config.yaml
n_head: 4
d_mlp: 1344
activation: "swiglu"
norm_eps: 1e-05
bias: "none"
parallel_block: false
lr_mult_o: 1.7
warmup_steps: 200
schedule: "cos"
doc_mask: true
train_tokens: 876700000
steps: 6689
MLP neurons of a small language model. Each row is named by its layer, matrix (gate and up: input weights) and neuron, and shows model dimensions 176-303. Each number is 128 + 32 x the weight over its row's rms, rounded and kept within 0 to 255. A neuron's up and down rows have the sign that makes its largest values positive.
After each neuron's rows, "fires in" lists the words (lower case) most often at its 100 highest values on Wikipedia text that the model never trained on. A number after a token or word is its count.

L4.gate1087 [122 117 130 108 155 103 152 114 174 136 136 108 133  79 137 121 160 108 147  96 110 105 124 111 103 135 134 127 168 135 123 117  74 151 186 109 132  76 124 122 120  97 124  86 118 173 118 130 159 120 114 161  76 174 163  93 127 124 148 158  65 201 125 179 110 134  84 106  73 111 167  95 104  86 133 174 107 179 112 137 162 143 131 141  89 106 106 103 128 176 138 128 121 126 131 100  67 134  68  97  85 127 151 115 159 154 173 124  95 119 108 103 117 106 129  99 110 137 128 124 116 108 189 158  99 155 140 141]
L4.up1087 [139 128 178 101  92 138 151  58  97 116 187 141 106 160  96 131 152  94 119 126  90 156  82 110 130 156  83  95 110 181 170 146 159 168 153  84 137 178 168 131 143 139 127 136 151 106 143 123 156 105 138 144 133 118 169 114 160 120 133  98 126 175 100 104  86 131  81  70  96 162 112  76 116 130  71 111 125 121 153  83  88 162 128 187 131 105  92 135 167  95 146 137  62 111  92 104 108 171  76 106 111 172 128 159 106 110 186 124 119  99 130 112 124 108 121 141 155 146 116  68  94 140 109 182 211  51 103 123]
fires in: "have" 33, "having" 9, "has" 7, "stole" 4, "get" 4

L4.gate1027 [122 105 153 136 191  82  65 163 169 166 122 162 125 156 121 144 139 192 176 142 173 136  82  86 145 104 106 124 116 112 143 102 115 119 123 148 116 105 110 162 133 121 109 187 124  97 154 143 126 130 117  97 118 105 189 186  89 132 124 165 103 138  35  86  86  98 117 101 120 128  93 120  99 135 129 128 173  71 104 118 125 177 138 134 106 126 139 105 100 125 159 147 128 128 188 104 164 126 106 120 111 167 104 154 124 169  77 149 161 140 127 130 118  93 124 120 218 143 110 123 135  90  89  41  71  86 139 155]
L4.up1027 [169 129 130 101 174  94 153 143 132 122 124 108 123 120  89 127 139 136  89 102 186 138 173 125 133 117 139 136 138 117  88 117 159 155  83 110 179 116  76 130  64 123 114 210 175 101 130 110 161 166 170 121 142 166 116 162 174 141 148 131 179 177 158 173 100 112 108  91 139 171 106 108  67 165 110 100 122 176 126 150 137 177 170  91 108 126 211 136  96 119 133 131  93 142 139 122 113 167 114 134 177 139 116  90  84 159  93 160 127 159 119 115  57 108 109  79 110 131  82 120 119 153 124 176 112 116 119 152]
fires in: "due" 14, "after" 12, "but" 9, "before" 8, "to" 8, "for" 7

L6.gate966 [170 135  83 179 128 154 108 106 187 108  85 112 120 109 116 146 157 131 132 142 143 108 130  64 104 110 147 114 107 174 160 139 102  59 162 137 116 110 126 183 167 111 155 113  93 115 121 115 144 139 120  52 138 188 179  98 104 137 105  91 140 190 109 142 150 183 138 212 115 112 201 165  71 195 107 169 126 163 166 151 121 125 192 172 181 128 136 139  65  86 208 145 141 159  99 104 141 130 135 112  88  72 159  98 151  97  69 181 190 136 157 112 127 156 108 117 136  90 122 145 164 150 123 140 122 174 132  58]
L6.up966 [159 124 166 196 132 148 101 127 112 131 137  73 150 144 127 187 194  75  92 112 144  85 180 123 139  98  98 125 140 137 116 126 138  96  78 177 139 134 116  87 151  84 175 141  63  88 106 135 131 127  62 189 165 169 100 150 107 177 182  82 114  70 100 102 165 146 110  88 116  33 117 178 142  73  89 132 121 136 154 104 197 127 140 142 144 119 133 140 120 102 179 142 160  98 167  81 135 124 160 177 156  83 132 149 128 134 144 128  88 146 180 139 115 186 139  63 166 161  55 158 169 104 147 105 135 199 152 159]
fires in: "it" 24, "there" 18, "he" 7, "that" 6

L4.gate1073 [128  81 107 165 162 148 121 154 112 150 166 151 133  83 140 125 119  69  69 114 157 148 173 143  87 125 107  93 161 145 149  69  78 143  84 130 131  77 184 184 132 153 130  87  95 150 159 131 118 147  80  47 163 199 130 138 115 105  37 200 106 195 124  75 106 107 119 124 162 157 127 137  87 163 117 100 109  88  55  82 147 134  73 100 106  68 119 177 113 128 171  86 112 173 141 116 173 146 135 136 113 118  83 101  87 150 117 167 105  94 119 171 106 120 145 132 102 119 111  92 113 150 188  76 134 142 112 144]
L4.up1073 [150 147 100 106  80 104 112 180 167 181 120  39 130 156 111 144 160  94 108 103  96 140  59 131 147 165 113 158  52 165  80 135 147 175 122 131 120 164 105 123 159  62 142  85  81 100 133  95  89  94 124 140 192  97 156  94 148 164 123  94 174 113 178 120 172 115 190 113 147  76 162 110  87  17 147 138 163 114 165 113 159 122 138 103  81 146  61 124 123 150 179  55 177 132 144 119 102 175 134 136 101 101 132 159 116 109  56 141  73  60 164 162 146  92 104 110 107 148 161  99 130 114 167 146 132 144 127 122]
fires in: "for" 62

L4.gate103 [124 111  80 116 114 141 126 172 101 168 122 133 160 105 187 220 136  97  85 154  93 114 175 130  87 146 136 108 124 131  84 122 130 176 128 144  98 122 175 150 127 121 115 165 143 136 154 156 155  65 159 110 111 110  89 112 133 129 168 168 108 143 123  88 104 193 109  99  74 167  74 146 108 111  52 134 123 141 122 128 123 108 133  86  69 155 174 184 137 130 179 141 154 172 119 169 155  62 148 173  68 164 127 131 103 101 166 142 143 161  91 142 207 145 171  66 125 167 145 129 139  64 112  93 148 122 127 121]
L4.up103 [106 161 137 117 160 133 133 132 148  98  71 169  90 104  94 141 123  89  66 160 112 100 112 171 103  90 156 163 159 153  89 138 148 135 141  97  81 116 193 118 146 128 133 115 158 109 120 131 134 109 102 178 131  94  89 170 132 135 144 166 139 110 114  73 176 102 114 135 112 177 125 197 175 152 175 199 127  97 144 102 164 112  85 144 136 111 125 155 136 143 139 140 134 204 109 143 154 154  75 199 136 152 112 130 137 104 134 121 106 140  97 175 102 212 131 128 130 114 126 167  82  94 142  80 126 114 131 130]
fires in: "by" 39, "to" 11, "from" 10, "1" 6, "7" 4, "farrell" 4

L4.gate669 [133 132  45  83 118 122 124 112 118 102 177 132 101 116  83 184 120 153 149 116 172 127 142 122  81  96 100 154 120 168 154 123 116 124 212  96  86 166 154 128  87 114  81  86  92  93 141 140 100 126 140 181  97 129 101 128 160 176 124  59  70  94  89 156 150 140 121 160 167  79 155 131 144 132 171 111 108 117 169 133  68 108 116 102 114 115 156 146 106 121 129  89 124  82 139  89  86 132  86 130  83 138 135  96 140 184 215 128 117 105 133 199 108  78 144 100 136 149 160 131  85 133  54 190 111 104 130 161]
L4.up669 [138 116  83  44 109  84  94 119 127  97 114 140 135 107  83 160 132 117 161 126  68 113 110 113  90  74  76 113 193 122 141 179 148 102 154  88 126  96 154 116 127 130  91 139  92  82 186 103  99 143 118 146 141 115 133 119 136 190 110  80 147 127 111  93 108  96 120 162 116  84 170 124 142 115 140 107 107 104 160 147  90 144 123 104 136 135 143 126  96 180 137 136 111  23 129  96 127  49  89 130 167  95  75 138 144 147 154 127 117  35 134 144 120 131 101 119 133 164 121 152  89 152  89 152 156 128 118 144]
fires in: "had" 31, "have" 14, "not" 10, "having" 8, "that" 5

L4.gate338 [131 117 128 177 155  78 123 146  80  89 136 149 101  87 119 149 145 116 110 102 133 195 139 145 143 120 105  93  95 136  57 160 125 113 145  73  72 146 112 136 172  72 141  97 142 144 151 147 157 119 140 156 144 147 158 127  63 142  80 131  79 173 123 156 211 199 135 147 146 169 123 106 132 120 117 120 107 182 114 105 161  65 102 142  62 209 153 131 119 160 172 181  61 107 179 145 100 133 112 101 127 158 110 124  99 120 163 144 150 162 101  76 110 104 154 150 159 139  99 121 153 126  92 105  59 118 142 185]
L4.up338 [160 119 150 142 182  89 182  85  83  97 144 131 115 154 121  93 106 161  39 113 101 131 183 135 154  69  67  86 121 127  84 138 111 110 141 105  89 242  79 102 103  80 147 176 152 104 171 128 108  75 141 125 173 110 169 111 156 166 191 156 141 158  89 135 153 107 151 104 107 132 187  74 156 146 138  89 125 107 153  74 133  76 117 169 103 157 116 156 209 119 153 147 101 133 196 224 130  81 128 161 143 169 165 129 114 150 138 153  99  81 157 101 169 141 137 111 129 150 108 119 153 117 128 170 105  89 153 172]
fires in: "by" 21, "battle" 11, "match" 9, "member" 8, "center" 6

L4.gate300 [111 135 168 168 113 115 191 145 126 105 162 158 143 114 145 154 172 161 129 113 117 118 124 173 137 171 145 147 190  86 152 142 155  76 154 145 104 111  64  71 102 153 121 124 196 136  95 139 128 142  98  78 115 126 163 146 128 160 113 141 105 149 138 185 172 146  98 121 102 145 103 128 120 117  67 138 115  79  92 134  75 130 163 158 105 169 140 170  99 178 121  68  89 175 143 216 156 108 190 124 117  73 101  88 199 123 183  98 123 127 144 140 172 126  94  74 146 165  71  98 133 148 172 162 149 119 148  65]
L4.up300 [ 95 143 127 147 171 152  81 141 145 129 158 159 177 128 158 186 103 110  56  74 152 112  97 145 134 110  85 122 113 113 128 108  99 140 163  42 121 158 115 157 122 135 125 128 158 200 129 167 152 173 108 119 176 139 120 113 153 126  74 114  65 152 100 105 127 139 111 181 103 133 146 103 162 113 169  78 132 176 209 104 137 132 143  91 163 117 114 166 170 139 113 114 144 111 150 107  98 122 101 124 181  61 105 147  85  95 161 107  92 201 202 123 119 137 106 117 121 133 188 189 141 147  98 138 186 131  72 197]
fires in: "of" 36, "to" 11, "and" 8, "by" 6, "from" 5

L6.gate387 [143 147  91 151 109  91 150 144 173 100 137 150 131 173 124 151  99 124 159 162  88 128 120 191 120 123 148  67 148 115  85 128  72  71 140 160 125 105 150 148 127 155 104 150 139 102 125 122 160 137  83 108 144 154 154 129 129 106  99 104 114 128 166 180 161  70  79 161 143  18 178 120 175 109  84  39 167 146 160  88 177 148 109 177 164 103 173 147 186  62 100  94 137 160 127 164 105 116 167  77 122  95 230 122 126 129 139 147 137 143 162 128  94 110 113 123  69 144 132  70 130 102 128 144 114  93 123 173]
L6.up387 [164 133 150 161 150 165  66 126 105  80 111 143 116 117 104 135 102 111 127 152  71 122 142 114 147 189 160  76  87 136 109 133 133  47  89 109 169 132 103 123 118 153 181 117 143 132 121  90 119 109 100 110 201 147 132 188  86 129 155 128 185 166 109 114 169 158 110 153 112 115 117 134  70 121 183 120 136 149 100 155 129 147 208 170 164 128  86 110 157 169 174 138 108  64  83 144 136  64 133 132 114 166  96 102 119 130 111 156 123 130 145 146 161 109 144 121 153 142 168 142  99 105 171 132 132 112  99 115]
fires in: "the" 20, "all" 15, "for" 6, "see" 6, "4" 5, "two" 4

L6.gate71 [156  77 202 136 144 127 100 104 182 124 140  96 112  63 136 129 114 114 122 136 137 152  67 147 148 162 125 175  89 121 186 131 132 136 107 114  61 118 141  91  88 128 172 123 159 141 144 141 153  53 159 145 179 122 140 128  88  75 122 109 167 188  88 105 100 153 147 102 189 173  86 147 133 142 137 149  88 222 111 136 112 176 158 169 129  99 106 173 118 130 159 134 181 139 178 139 152 140 160 149 136 105 135 155 145  99 119 119 125  48 125 152  55 112 117 139 114 158  93 166  64  94 100 115 169 154 197 106]
L6.up71 [168 182 176 101 206 115 138 170 115 150 112  67 151 119 109 109  97 167  82 145  98  93 119 140 113 103 163  91  93 102 130  89 132  98 128 111 132 127  92 104 152 139 117 191 187  87 149  68 125  96 144 130 172 119  81 135 103 183 117 151 121 119 103 162 170 148 105  82 156 142 101 192 112 143 168 116  55 142  71  68 111  95 155 144 137  98 158 141 131  91 163 117 115 111 112  82 108 126 124 162 158 109 122 117 120 207  99 139 153 127 192 165 103 107 107 142 161 184 132 123 156 109 103  99 100 118 158 124]
fires in: "to" 66, "that" 9, "he" 6

L4.gate320 [155 115 156  89 177 107 144 107 181 113  48  97 159 142 110 100 101 117 128  65 112  98 133 157 113 122 100 148  95 151 119 123 124 173  85  74 108 100 144 128 163  98 163 112 163 155 126 115  77 146 108 137  66 136 138 175 156  92 154 160 104 103 168  87 148 118 108  71  81 116 165 156 140 190 127 144 154 169 178  99  66 147  68 130 144  91 145 111 171  66 139 142 124 166 180 119 163  92 196 101 161 182 130 146 116  88 100 127 105 146 170 117 118  77 187 158 173 149  93 110 110 168 153 120 114 153 131 123]
L4.up320 [127 132 158 132  87 112 159 102 112 162 129 157  88 139 139  89 119  93 167 159  82 178 126 101 109  85 141 177 110  65 146 114 151 135  95 147  96 153 148 149 125 161 143 128 198 115 140 154 146 109  65 114 201 152 156 109 165 161 186 168 129 165 101 125 106  96 101 125 159 157 145 199  89 109  99 133 115 153 143 175 115 172 223 106 138 105 118 126 153 106 144 109  82 138 132 100 112  88  99  95 130 106 112 144 175 138  82 195 129 162 114 128 173 117 146 154 119 136 108 151 102 160  81 181 136 160 126 119]
fires in: "for" 33, "of" 29

L6.gate942 [111 107 165  64 160  34 155 134 154 185 133  88 174 137  63  75 133 106 156  81 129 140 140 174 120 157 141 134 146 159 101 102 130 132 111 160  76 129  60  88 125 125 140 116  91 130  82 105 147 121 137 119 105  82 103 127 148 156 171 154 105 173  89 113 145 111  48 168 113 113 155 107 133  90 178 145  78 112 127 169  83 124 102 109 119 196 160 155 116 155 178  98 127 143 107 153 115  94  88 169 120 131 123 125 157 124 124 129 110 130 102 143  56 177 140 131 146 143 151 155  78  96 118 165 112 119  88 176]
L6.up942 [128 143  94  93 169 185 106 112 143 143 126  86 133 103 129  98 151  80 110 165 191  91 128 134 170 145 148 147 114 119 157 160 154 122 131 122 120 117 123 185 147 150  63 143 130 158 175 123 173  95 118 145 154  87 151 161  86 135  88  60 189  96 132 136  74 129 159 161 148 184 126 143 132 123 133 134 120 184  91 157 125 118 111  97  89  52 118 137 167 155 126  97 106  87  94 130 158  75 102 122  82 118 165 128  95 156 125  52 103 188 114  48 164 157 193 155  99 173 156 119 111 150 124  91 125 114 136 121]
fires in: "and" 82, "or" 7, "but" 4